{
  "num_hidden_layers": 9,
  "hidden_size": 640,
  "num_attention_heads": 10,
  "num_key_value_heads": 10,
  "head_dim": 64,
  "intermediate_size": 2560,
  "vocab_size": 50257,
  "hidden_act": "gelu",
  "norm": "layernorm",
  "norm_place": "pre",
  "norm_eps": 1e-05,
  "positions": "alibi",
  "qk_norm": false,
  "attn_scale": 0.125,
  "bias": "all",
  "tie_word_embeddings": true,
  "parallel_block": false,
  "init": "uniform",
  "init_std_qkv": 0.0195,
  "init_std_o": 0.00459,
  "init_std_up": 0.0195,
  "init_std_down": 0.00459,
  "optimizer": "muon_variant",
  "learning_rate": 0.00143,
  "lr_mult_o": 4.0,
  "lr_mult_up": 0.669,
  "lr_mult_down": 2.0,
  "beta1": 0.95,
  "lr_head": 0.00399,
  "max_grad_norm": 2.0,
  "warmup_steps": 200,
  "schedule": "wsd",
  "decay_fraction": 0.883,
  "decay_shape": "linear",
  "final_lr_fraction": 0.0,
  "batch_tokens": 131072,
  "max_seq_len": 1024,
  "doc_mask": true,
  "train_tokens": 611500000,
  "max_steps": 4666,
  "dataset": "wikipedia_en"
}
MLP neurons of a small language model. Each row is named by its layer, matrix (up: input weights; down: output weights) and neuron, and shows model dimensions 229-420. Each number is 128 + 32 x the weight over its row's rms, rounded and kept within 0 to 255. Numbers have three digits each.
A block is one neuron, or neurons of one layer that tend to fire together. After each block is what it responds to, as a language model described it from the Wikipedia text at the highest values.

L2.up429:146125180130135143113108097096129154127082138120090120107169162037113136125156126140133137075086150108111113113102115068174098094136163146139152157123093093095140089000109142183121166123116152156144136131125191151145121156118153165136128027112118120142139123163110129127132142134156152188113155172116144123193175119111127143091117148112153089172148141093170096115138115100139126117129208154105178048164121144097153092151137128086200183071116076031114150172130160170103137151145147151143124138150104100158050116114114145113124111141060153130195117109129143117146057082122107161
L2.down429:056123156166137114108127123126119069113102117138052172099101142079129114139108121157110099102126114131072163131113144098100132111089093126094133107030130132070198174098091175136149116157160097126158108108128175110104129122125099067137105157105155137102118111081089126154114156065088039090088141176115068125169072064106145086142111128142171181200108087125141092166142096126108101153139156102194129106147111183144150092133093125109168152123082128115115051191176110115156162109137146103165150174112100106075136104107118169050122138108132128190114135108115157126138095085143121178
L2.up881:147120183179163187145136091065079140113134125141137112104063135114078084090105122095077130112136113055138145158038137070109124120124134128117120179144130122190076123170162159121136107111202181086112164110128097052134202120109097174157101162074107115107161124108063141172140113182104060131091127108125123174160132101095106165104124078095032100115113116069222171099136111081084074117132057074156124136125170114151126147119161180124127127174136129069143136138119196136116174104089110158119133153149150070165141097117157105087140185111139145089123099078111143115125147117134145096
L2.down881:133156150075162137101169101190095170136139155136219181150132067095109131132077149150178109132081118137137143186098092203062076109134121088131099166132120131131121141061106151114135090089132132143139163123200171110119193063135109121124104105097134119114175148130149146175096109143094111141155125130173102114163118101121188077095074141161154148130146152161138126174095124159082049117125080068078085138101151165142134121107146143145099168169122067092128123142154112109130177161217186086151170175131132099148123127139125092044136133134092110168093139139168182094149156062124085138
L2.up1855:125121104166112140064150143125141154158157131091160119139081207137151102125119100147146149126137139142099152109160185104127105099060119150151143140140107133143100083136111102106111119115156147122097104106123134143113144159105191141102107094102176181153158168159168151163063146130176114144164137107117193095109131172155149064171168149098122089090125117092120142171083184085139116098136141178140071172119102168125145130120116188150155163164099104128141071136115111168063130137167171054120136115121147161138074082124119120113162104140103114120167106155154090115127201102156137150
L2.down1855:137124080119147091089136107130149113130138187152097128090081133109168106125124163167139125138092063153110100122110139102112132176129166129166166140081118163087130063128064155091114135107180113126203042113073128136122152160105134059071145155105112108109145164209092121087102112116185137135102075068116087149123124168143151112126080130140110173117089152148141153147118123137127097126160131134142165089099086126190142157110127118091152080088086081105107163142100108116109203161129155179120151128110080126120173179158136107132115111106102063079149095082106105087071154099093066098
L2.up2458:120185121107146156091131117127175135125149142142137151118117160131131168103136166180146171092042132116112153104151089118104086160100081158102166088142151094103130121093125104096117130107170064132123109128096136172123131104166123186168117128142064126104174098144130140117106125105121157106153069130199085113122091088176135175141153116124169131096099066109109124093148163125092119110120175149083116164152148131137140111189163095095187125091110099119098178068097077075149174171075115078138126121091166138183131117216056155193136197100105169178091149204108049116089146110137137119
L2.down2458:148068133144074140149130126133117152083135192154110153157049141160097077131158149087140150069067115148130176053116123142067142132095148168164103188053131182138112133128058177124098174173139110085145130053181119080211172187076112102123107154124143139165154131122123183080149111132078130098164089152054131112145072085122101166167169215103140159161151110137143185127112109153125132131149126155182144114162107069086119144178147106081061095115134056127119165124106107120127094140118144121188143117137116112096101114187128160132148115154134171172125084099135151117141128114208104059
Responds to: Ordinal suffixes after digits (74th, 32nd, 56th) and ordinal words such as second or Seventh naming editions, units or positions; weaker on dashes and hyphens.

L5.up53:084071161111156165142111133104148096083138145159091181117108145176157108071160138121121127036165116054061148143134090115146104143094137130158105148166099134098138142163119114135171155099152140095115122117098112145108082110120140156204111179117127159141138112145170089144133111113172140145134132119113175140067154146131129120126102173145081098148095100136138153080097132116113173143120209131096149193084095140150111126114115073097146161078189118190093195069111154102141109128139177147121152067169137163152141182097164126084112084103104054088205122150200163162149129176092115171
L5.down53:157124045132089129151071113138144064143091100148127114113092076160129116095176178131118109126200121089108160141175111125150108165177123147161138117126099122071155135114187100135138124127116133126169139125117119133120058170131122087140092111133160104141123108120163085144136168102188115092130120139094186088151101124204143131151103114079131149028167127075144127080098124100066102193101103116179075115141123144109168144154147134097130095140160114142126147141136161174178223140115114146112075142121122095135131104112130140153103144096111123084149123125182129105143108135089089123
L5.up446:111129138124122174117100117142114112138087108205148152173130164138146055134148071142165133141139066059146132147071156114152098084072084142083109101166116095194116139155166165073166085101114090138100181114163101123042092149196107082127136168138080169116140121200113130101157102094208108074134114157103146139123139144097145112080168045121144136139083176094182178089127178119136126170093139091215109121138104143110123186095169140172136129106133116110140130082103132132138084081162127145102147141137028187123165145128121163192102151136162133119061069099116128117155156134184122125
L5.down446:119124161146114113133129144130141097206184111121113143161154070142157160107165129161116087070131076149131120103086126174053169160082108159100058081103161125101158133112149119028126156113169112148190135138155173127081133125184058169138107147145175159155123050099166153122127159135103147094105151127101142123068133078088178169154143117030143155076153133090121139156101126128121123119179077129158121142087140155154143123174148100123130098145128165144123109103114156132135084151152116198090179119162111116127097099108142088146166143191124152143138110065106174141100125116087153119
L5.up978:170112133137097070154119171090099121190144087130097132157088127106123179118140115047087148165117106127154113148117131110069116099125147107089123132133140130171126028133148184069111148077157125122154135131078144138035149187104161029118183113156098169146094102188180109138122133119167144048060179196064107133103086144155141078095181079120107140121132134172123134102101116148135082127126164147132097106120106144161124138070127111090093094105088118111137140079075168133169130116157147201184149152091103144080172166149118162115183166135151113164144170100059198083122089204129184125
L5.down978:109154111126169089099126156124136116146035089113230088156190102122118163145164046169137130058122180126102095122091150084124108147143118137158121180104141130134108142121138110117115105114144127138170111135125173074117067159159157116159083125109147130121142138161117128080072196148090107154164139161169155137158121105128165105090041113126140131127110135062112086147095132105123159108149140114115051135147134170121095145184149105126117166160096056099129128163128088134183126119123069089162169127145034182156142138152112105117133154135153135179133191134128101096145200128075125123
L5.up1651:133132075141113114162092117156109107133091087174108190093176151125184113093088172096128110194083112045132123162124128107174109128134160134178092128137113189155098108096149094069102166147116120128103133147123150163134147084155137089158124126095092133059156143128129140189120131143162130099107133120140149084151155166175128147083095158089129133127085139086178082123083134098099133121148091098173141128092085135126076136102156109145214110129122175092111128135107095124109107081179085166103177076150115135206163218157118091131106118087181161136170061062097129136079113167149129202
L5.down1651:160105153151170094113160154172058144164143188098225113159120140159157121193150098148111176073169126126135136093137129149141160120215140090131110115154100051114096098087086158128174114119115080082172078194118112109146091176089139125099120097152143098123096139156176110109100130125134092099105184171178148174139098118106097111125108131085073096098140191192109165098135120143144146175096143167153120136127088115110165027148125112116133048148186124189132101110134137100148148149116165116142166127105160153170106099157105091112143120187160130143098153073088131165175101117113145108
Responds to: Mostly the preposition "in" before a place, language or date (in French, in Munich, In July 2013), often sentence-initial; sometimes of, on, at.

L5.up12:076144122184059165149109103167107113095086087111177154130125114117099130112071161058067100205178118169148146126133176141086157195094109145122140133157144129102134162139162156159136160097118102116142196057126119126079105067102137121151098131122097097095119129119077068087169154185117156096171118197167096135147149146088117115107143107144112128140124062177138140143138130158103158083163193126103167161095200139081102125090128150104132122092133110122066170165113089108134073153122125104116096148084176166076162156144142190165168090078139151120133102166111074129165125147194164138
L5.down12:107082076169077101118106137099097087094082075118081128167093155073118173109137156112134205139082192173118096145098177147095163116128097122102122130186208162138163108173128092119118179128091129206113070099134222107127105082114110151133113118183085101120111126123085079103145164097168111128138111137153098176103108086132141104152088122148056107140113111070169119173175148144120066132164171111088130088106081116119145098074115113114133138097114166153153129136141155115141073150105149146124144133135099169102099130093112107168124117189152101143106090073132150109163122175172128132
L5.up140:121123122148140124062147122189107152097158103113120061134103105139117066073109122173123113121139122137122121175119147127108087137109134142125086082106186109102178134170130145194129165106137119088144115077193089086124138077120195100151108162173140096158146125137123123124068131104087107120124117075161116094158076075094113138126109120109163182098145122130151092189066120163168128149167127163190162166149149139115126104131086161120161074117077124174103158163135140078108094164093166135100158135102122101071129121158170163136171144117166122107181147150087140100150157146128111057
L5.down140:142113150135123129177122181157130159180104107205180086115137139148119129096143162105110133084125147132113129151137135132107191099172180108108106193143153155133126093111183154105041173126119101161110146162122105148134164127110132202186121101180154161082096160199118143123178158086204115158152136192153137144161064118164119108112131184163099139150076182028138118109104162165115113157060102062121092112158114203145089126044119107151094131146109116137117095074095128140119077125091125119083081142147100122160096121144140091124131178182108135111094115165155160146123111065103126146
L5.up2392:148126126136104132117095112172120104108175143106088189161137147087178106097155102110086087095079134081152083167088160130128142139111121095092097123126061082109113165100145071069105157065130126093241102107126213168150153169086045130159099108138117124131105134115107146166105116170156156136100179116152127103152142106142134144156106158096136107078113157169149142158064123118096045121135143088086158099128139137079061128118110168094129107058095152093099072101199162110053130145171133116131138074172100105159119109112106150097145091082127154151124125162150101114103126122128105127
L5.down2392:226108118163117115122106063119157158173064062138026131121127102149166145138181118150056103079089166136142168132127140136179193092155110110133098152122114073098097127102153137162069165139150152146143105144117154131106090098142101080177180167178072176094160103099113121104111109122128134164185116096129131125110151095118112041109100110120141142146098105148156099129145102191091163136169134184209090109137090148120097129114119122173137174121125111187165113061081117145102170156129123111055108185095096171147157076110137169110143179064162094087063127115188140143161129145151144125
L5.up2546:071105100150087208096095146124034155095157108149119154148127145121134163123105145150088108124100089144181082180179128143111163151145154128091113070152118134099110104100114099155136175119150136131152112148121188135211137178187120114215119121152131117119105161147154150132114168133108138087159124126082108122093106136180111153099130137077157134147183111097149131140142178147189115129115158083083115130119144061073141166119108083115110130111066135094129162159156162135141136166154140101067126142138088113106130087100109154113086174148125115174122178138187168097183088166057117082
L5.down2546:177152104175103123137181151108164147159040103150132151147096082114094123140126090145130144094165152110128181115167106100104159165123152187100061176225170102213107148132161157141075160183130137174112101090145077118113117156065133142113094125132116087162148156072111133113131164110149101127136064146121128124103122077108160113155109121163112137148084092178046090112089109142133119113095133099115097143133080166151095089081139124119130163126160168115125112106109173180186116161169125121154165144090142149150130131103102120163092149137160114190134097069133111100112052151132180101
Responds to: First token or word-piece opening a complement or object after verbs like became, received, was: became an, received, non-, Blu-, ref-.

L5.up46:223152078153076155076152152126154120175142186129179148137139105088172170100099116119085075157131118123173119142105117132095138139147197105153139140124125165096116152146152113083153113096107051115089163155155159162145128171123212118154092161126145091110147198187152186122163171020179126160188086114115137110096108127103101159152143144077149118134070142125199139135118154090161167106129108076159137135167132090148137101131156144156121103157170105160162046118147122131099120109136100128124153123140133051090121173116116119081129094113137129139119145112176172086130076089136126147
L5.down46:175130068096158104139097154061087079159122157145180130118097171161131143044098172198158164137141084179093143122109163146113121117085113120111085130100163163071116183166090124103126160109144162088115163127105094106126149117134055098132123095123086140135090077113126119133134144137180161178107146177075086172193106047114113135169113137124204138151123095147182159123060180134102136109140141099110116123120167157156148160137131099062127087151143119139156065132133183201122124102147139196088115134125109117172063144155105195109129130146099116076074139092134189129082097130174142131
L5.up1468:152093124139133185142172106167092084174139138104157098100145144161112194090150175057127104125149142137152122143133083132187114092107104094131118166152125137122094122137140127167133097105073168112103112154091074106147150169151192175150090106152064141109133131115158145107123131131147138087086075134151057076125066090109145117171123067154110103123143162160121132149103046149112134171100105114078119148149105134113156159078116126146077128132103155095144120164121186150094101092114138130055164150136183141137086150074170134171116082172157093123128160071200097118152205141187156164
L5.down1468:105150127150119108100174072086071132160083084166104153131167147167138137142103169076081118134152128204085177126113092156125161143146097106103144122152145111124164144167185124134097134108177160117145048086113088120087144143080145122132128061128110194143084146152109096082155158093095155171127168146175094095120061112104108181115054163166128140131147120181168111121182132153143127215116171122137128128139154095144115126144112172115147138120114102092148169128169090158169132042158119113142135174091167153111088154105134061155114131098084100129149148123204185190161051133143194118
L5.up1668:144140151056129144160163105139195143036109101105117159089157143096101126048124065138106119129142186140145129166137090116147116185100147087098175099160091167123148106109082197127126096155174168156149087137084135117113084153115176140113127170158079126147074101038173115092117127126120236119157126153156092096141084162182173102124121031102151106103140081131205104103129122139135120128186104128153146163216165123144129122127113158143179096106152150174137116135133108120112118097134090158215133107167113149095141133109140196182141102146069222115135137171125112061091100121110147136
L5.down1668:110164122128104155166201118148117129139078174129165155146153109101140117133120107121147143095107114131122086116111138187111147157083152121041134154091168144112149161141101211139092143124136172078088125144087172094145136154188080136094167147093170122116116154157142132165140084122074130180179169085147120089152092171143143129127128119070170145092125163169189173159177174143162115134160157163131115111138150113114179109147167087112097145098143119180097123158168114170138144075137138139115141146135155134113106144125172120121137155222132136154100114177146171121143085175172147153
L5.up1714:127143120123087166072152159114144084150095200114089113121152107165109180078166139109119100097119159105149134211146090121141103144125111094171176129122125097154135109151138089089170101085120167097148138126097182112127108139172099140161071174102107127134161139123200149072102093118097109139117104117160144128133092063141132137159129094090045148136080090117185142121096105089193078123089160107186090157147134117127111131135112087126121146137111100078165106112132136112096074179148165150155133100137064110117132154142156167153165142159111167184187064174121153122049144148117141067
L5.down1714:112146114163104135098152185156153108091110136112090150144184073091109120094156159221165139109125157135072129149206115133170118116107119054062121145089132134102106108137145118189099196117133101130097184173094125121203157138168191145093097078128091215132156174116164127078042147149103138134072124111160122127115117159155108078126055192104169185172105182197185158078155199093155141128129141171126135090066134158165123155086109138153149139093144093150124113076085124168101119133140180143119069131140128089100177133157104126105124102118099143155076091099155124155126103072161045086
Responds to: Number, ordinal and quantity words, especially "one" in "one of the", plus single, each, per, second, Third and 12th in tables.

L3.up856:127084135112101164141118133194155154069134135153118152141164160198150128157133056127186137123159114100076131178148079129137133127096175120101128192143120102182112099158114119149117105133083126153135121102114175153146094133133153134099136128121085117170092125159165105132131115121105120102078112121180129107136145153077157124146093097127097120141098143130114073145180145072152086146148177186102045170110142051102118158109118071121101090172099051134111187152108127078117160123119124166124110125094186140180141079164138142147114127154195113066134158180111201117130121151123108025
L3.down856:139110048118105111156179127174160141166091108098190141094144131111105079143108110152075079114103131081141131144106133137093141110131106153167142157172172100125154129124125112145099107108118161114135150157155141114083101130107153105193147110082100134165063189125146102137083092147137126114138154102194128151144133165162184134080114157174121073124140074134133125076069091129112136153121131099126139127049155174123102108163136121141129182117174107078129093146087189110140093080180147133120142147076069137133075089079152148131118139143066094108103133098139095089136129084109084104
Responds to: Mainly "in" after a noun or verb, leading into a place, date or work (held in, seen in, In 2016); rarely colons or commas inside titles.

L2.up117:082169099131088128051110137180124122134126130175127160101116210159129058149119142124134133169141139117205158181106110146134114187135062122132163182101183103119140119155165128147156171116135093103101119103116120151183133178133137124193132071139087163199150161092149134143115101112137140140102101099142134137154174139137146102144128103120111109140094127144132160143130138154141077138137149130109154139115152110119118113124113174084109117169184098096151141044136138151141162096104139089149106182077142125146128151123127182142092139122154150103143084214189149139182105092099108114
L2.down117:136124150061161162119080092106130137109134077136122081121150143137176115089122078095097119082164144132114174163127098065108090131176125191098138117105110099110135098118144128080125163160187053133097129177094148122084188134101167155144184156134094146189104080148206136149180139144125142135158157088128146080122136121139190145148089123119133139142138130077108114107112153093091184152112157122101133151140135161095119071202121172094164127155083091153142161144115111135073171146159097130132182171090106089110108124097111092114084096080116166149172163114164100148193049144114126146
L2.up450:122180156142075141122076127160129175094119100155161074146154120121108123123157111165105146148126141067123138126079126139146111070084056136104189133161097168109137165190139104122175093123098121137107160093110075121095147164110176163159119125083114124201155093114213131126154107198198111089144106109132173106138134159185184129108086126144108093109165098141176157080102143183124050156199136139102178115195066117103150097095132149150154111159117107115160107190156163138143074139092147109146068102134110140184127170132124109102123143105155165128168131136168150164148199159155142094
L2.down450:154204075149198071142123124160156129091157066110148107137137154161122172167106146083116087137189111119106119106125091152118053154157146121163154180143139114132148130184104128171105176117105106111082126136159142138165108107130148075125137161123099140113109163150148113140149129111221142178146092047141134190140123146157147085161154138136111111119144179172088183118109158138072178176169183167100122106118153100127069103123111161086126119152141145148089113105151181120090148112134145156131119113073140166165151128126164153108154087125109105121152149101090146113165163137187111094
L2.up1033:075130153148104151092146104127138089124126082205113142142150163159092168116091149130125145188096188102141226111146115143125119150173112139148157111152117123159138155073133138190114089086182158130092122087172117149205103117139153143130121119053175173116160136093141129098107104098165143082114145146067110175135164117180158112146126127107122138133096095100096113140190120129102055133167129099108164097113093160156083129124125072087054078139149076138112187145138109130134109100107106154088078151170111146137053164094084111130135157115176091160145100132158160121126120088148105120
L2.down1033:127079164057132086149130149161142159143109151168121151084125131163166119115105159137137150145134101129147135123118146146112151099077128215093102128125062135140160202028162107119136130142156087159104138124131150061116137154116080149148124091133152138165127153120094131111141115212138160121159150168071137142114149126175188147119142139145098176143164119090117091215112057123140097137163119085100103125137105094145133138095160129107123101173129093165200136104118106176177103170143112076182101170134088158176123084123131112111091106170127086158135145146092169183091132131098092157
L2.up2097:135155156170145086117105152175153150122139160164124087081156138151067111105120143169082175124137105116169148140096145128041106096059067128145118121144136117078071099153107114096092117058098133110074168168063138115149126132149120161124097164120147153167129161155168055123202166128158118163127153096131181149123132137111173114127128110107080136148155148170096120115095128151106095145171150077084076157106147143113200070133131099166098110132123121104165080155161117132138130108140157135132063073135112144126118144133123128123071123081135162099147168185175190101097164147118166105
L2.down2097:117145169121199091169143164167103103142147095129111119182135157084178109120113123152176140095182190085144137172110134139107122049182182088107166146145099147135138122144139141187147111123118103125140135142104119125109127124090108111145156086107118128196061087113145095106151069132138128128142127121155076113096119111132195103169094096183173112195072119149171119158131136146150140123201146130136097110166095124122110146147108089131118120156129097093140124174081167144085145143143110171122140104087101156158099080059163126126075143151172167161127141139151123126206157082099169103
Responds to: The preposition in (sometimes into) in any position, often at a sentence start or after long phrases, as in "in 1605", "In October", "in accordance".

L2.up139:152138146104124103112116112156138089145120121191137092163128141118077148144120103162131174154085102152199083173146103184132171139131026147100124189119141080122169097151133161129099190107164087118139130106149162177114175113114161094120095142133163167095074126185103076152174095136119182074135084170093133134169209192157115079093152139099129120159178151146169082140113063116173114121088126117099123119083103166112085112087134116117126131131161141116170140156214173126095116125081140132088179117149093125201096119152125070145123127090066128131156103126113153102074140087112134111
L2.down139:136213140182090229117112152085096175164112137146170179183164154110167161089167113165141096099145138127134091051125168084118101119152145151134169125142096114113121110137161135131170066131178113083102100183135092139157174185138102164055129139142136138114119125111112136134123114129129126095123136152145193120130128157180146097115114105146181085140095115079143119113105108151122146128123098125078201115116108100122115093168107171092151239154080144109127085122116126078116139147092107124194084169155098108133160151095149116204086123087119095152116099139114101088116173122132154153
L2.up473:121150190166112183084162180143144096121147139133088149140126139112125178129162177122064102139025139096117124103116130106137127166160113142091064120146145114157114098147138091197115140214093142124090089194147109140130117042120175162110147154160104126078115093161079101127162134108118143142145084116105107105228184094164156131145130114189119180170149175131116148165184122136138112173104070111148157102131138111097158112104115071153135179125091139125154046134129166110090137141074067118150110092083142148093192098159118076095147148127042166144156081067155167149098179156103079142
L2.down473:070109183166147216125112175105073138083144108181144141147144145120131083115112134165069121136134096147210130114098113105089165069138136103114143121133144138137125142120142154094105126102092122113128146122084081139146124115163139096128123138067113168095152160098114118093081159143188156096110129135126187126133112075170081121157093144129143095134115113133135166091133075133108157154042141117151106081157156135161148195081113148140135143155091090086193091056193076109160119097107120126110099158118107157156118148142086155186100124030162123136088151082127140153095059088094180125
L2.up479:093084192184121229116118129157194189135164090094120107130104141140183192112161119099113063149116168127164147123112088153161138145104168097127163142103113084131098110104157131095161128171098158138135108128077170044091106145119094149173161145109103108157124153127134099160138123157136145126121088162154156125140134152178113126115134093115094122154131072160115134099104100137160121136149128120180050178104186164084133131090172153196150207157068109075182144120139119123137112097147128170106127135106043159124129113140147144118077146142122168131134098113192139105148107158177166182
L2.down479:130165110169064071170163108094129134113107080030131082167170162165170121119180173116152126146132137107182130101108170143174142165088102165086111140163143109144067146162119129113120080070142105121151107100110130123105150127097150097074143111186139127063150139101066155099097103145173101113162111181130085162109114098082117122118171125129149143163152083152146118105117158149115148161224112131152126162102185143137087119148158037161188149115084130118133075125143077170132105098074135130122114105126127161140144142074110114171144112119110135128086177113136086083128117185162160193
L2.up1858:104131165181127129147157150120139113128088125150138139133089180132187108140161148170145105112128114187109143167145122188104149133168083127085146187179120136130098126152082075175136121134167091143089124152095153083152156145111121101129095115146059164138140167149125118170163093107114228159100109093114140140078138097159139135186169098108104124109116111167081090183167127099158076095092127139097101161132157153113148060103059130088177103143159155137140149136113156193101169144101140136137160149081155086119131192065142182153149124154140130133098089115177182086149161141164174143
L2.down1858:120134183146041120178077156069122084127121103122140135168116092110112164109198097155106165132150104121129212184145163061090150098101132135153173116150120134105071128096079117119085085123117172139117092109079157134080128103138125139135103147161161106118125097130126118160127165153067143133145112175127155134144207091126159081125142148116158143131106134045145171093162140091109146093174166166132166073139140135166157130198123161174101080139114170154115100155092102149105149119138151123187150084085154096129156148091107124164103070141113101148135096137193117138128110177122210092
Responds to: First sub-word piece of a rare or foreign word split into several tokens, often after the or a table bar, e.g. cul(vert), depos(itary), temper(a).

L3.up1749:065092108137118144145073138127065160087117147134125120127151053230148153123131122166083108140129141109147164097142156134180121138098114143136169112127071100191101149119199121134064130120181119191058150118138127116137204152200159153104101133142168182149112112168091122104141215176118170155216116171164074124093125117131137122116097161134163174087106152074154167117105114171140091127075128177144141187141132121185125159140109135154128117083112124146148123158120141185079143131139111126122143134104133157084124108124146120106091136048118091194091149150098093119140171105096098135
L3.down1749:129153049145205137106119135154133189111103119098104145181153125124101187151225075141140122110118080138165084091183139110088150147164207122112162082095087075107154107097137107140146133081113176147130136148118105130152163111175112121144132147125166132208103101156168127148124171144108079172199126067118116163079141127167141141142069073113140119117126190178159195099095129133087111110159197172113161133128146119098074126213088119192110176112139053149119022135203144121068075110169103078137112180128096176145081128084141100111119137049140201161152096138116121104153118111202099111
Responds to: Verb prefixes and first word pieces (re-, co-, pre-, sne) plus adverbs placed just before a verb, e.g. re-founded, co-wrote, then moved, gradually introduced.

L3.up2290:186121095140127069165103198139135135063180151108171127155215173135082134066191153178075132099184108162139103191154153088148144123158099139180138124166135175164130157084159148172157090144189146148158117148100091118125119123132132197059141152125166085107127114125077181158173149125184105171135122188182104046134128036105152148125116121106091146106140124163136167136122125192112117159097111101100153207146107163120109111133139109174091092114136125162128115104109113120049131151098136111126141112163170119106134133120130124135128111119109140164132136148143086126165108108122135097
L3.down2290:117135087184178085092152168151048150070126144110160133071133102068102140110137154093138110075104099152105152122157168126163127115127153125100111098132111181133099120131125103130128067103251132135146138124103122134189118065151190136135109124094162119120107130147110174109117173111144122096159140158136107145144079062138107081135078133137126122093131126098102126162143162142142149100126127074120120174119125100143081117197128063120135113135184074111104103092161078115124046126129129139126102050166090118082080146131083156081155201112083193143125132152217163108109104157129084043
Responds to: Fires on number and ordinal words that open a noun phrase, often after "the", "a" or a period, as in "One of", "the first player", "Six teams".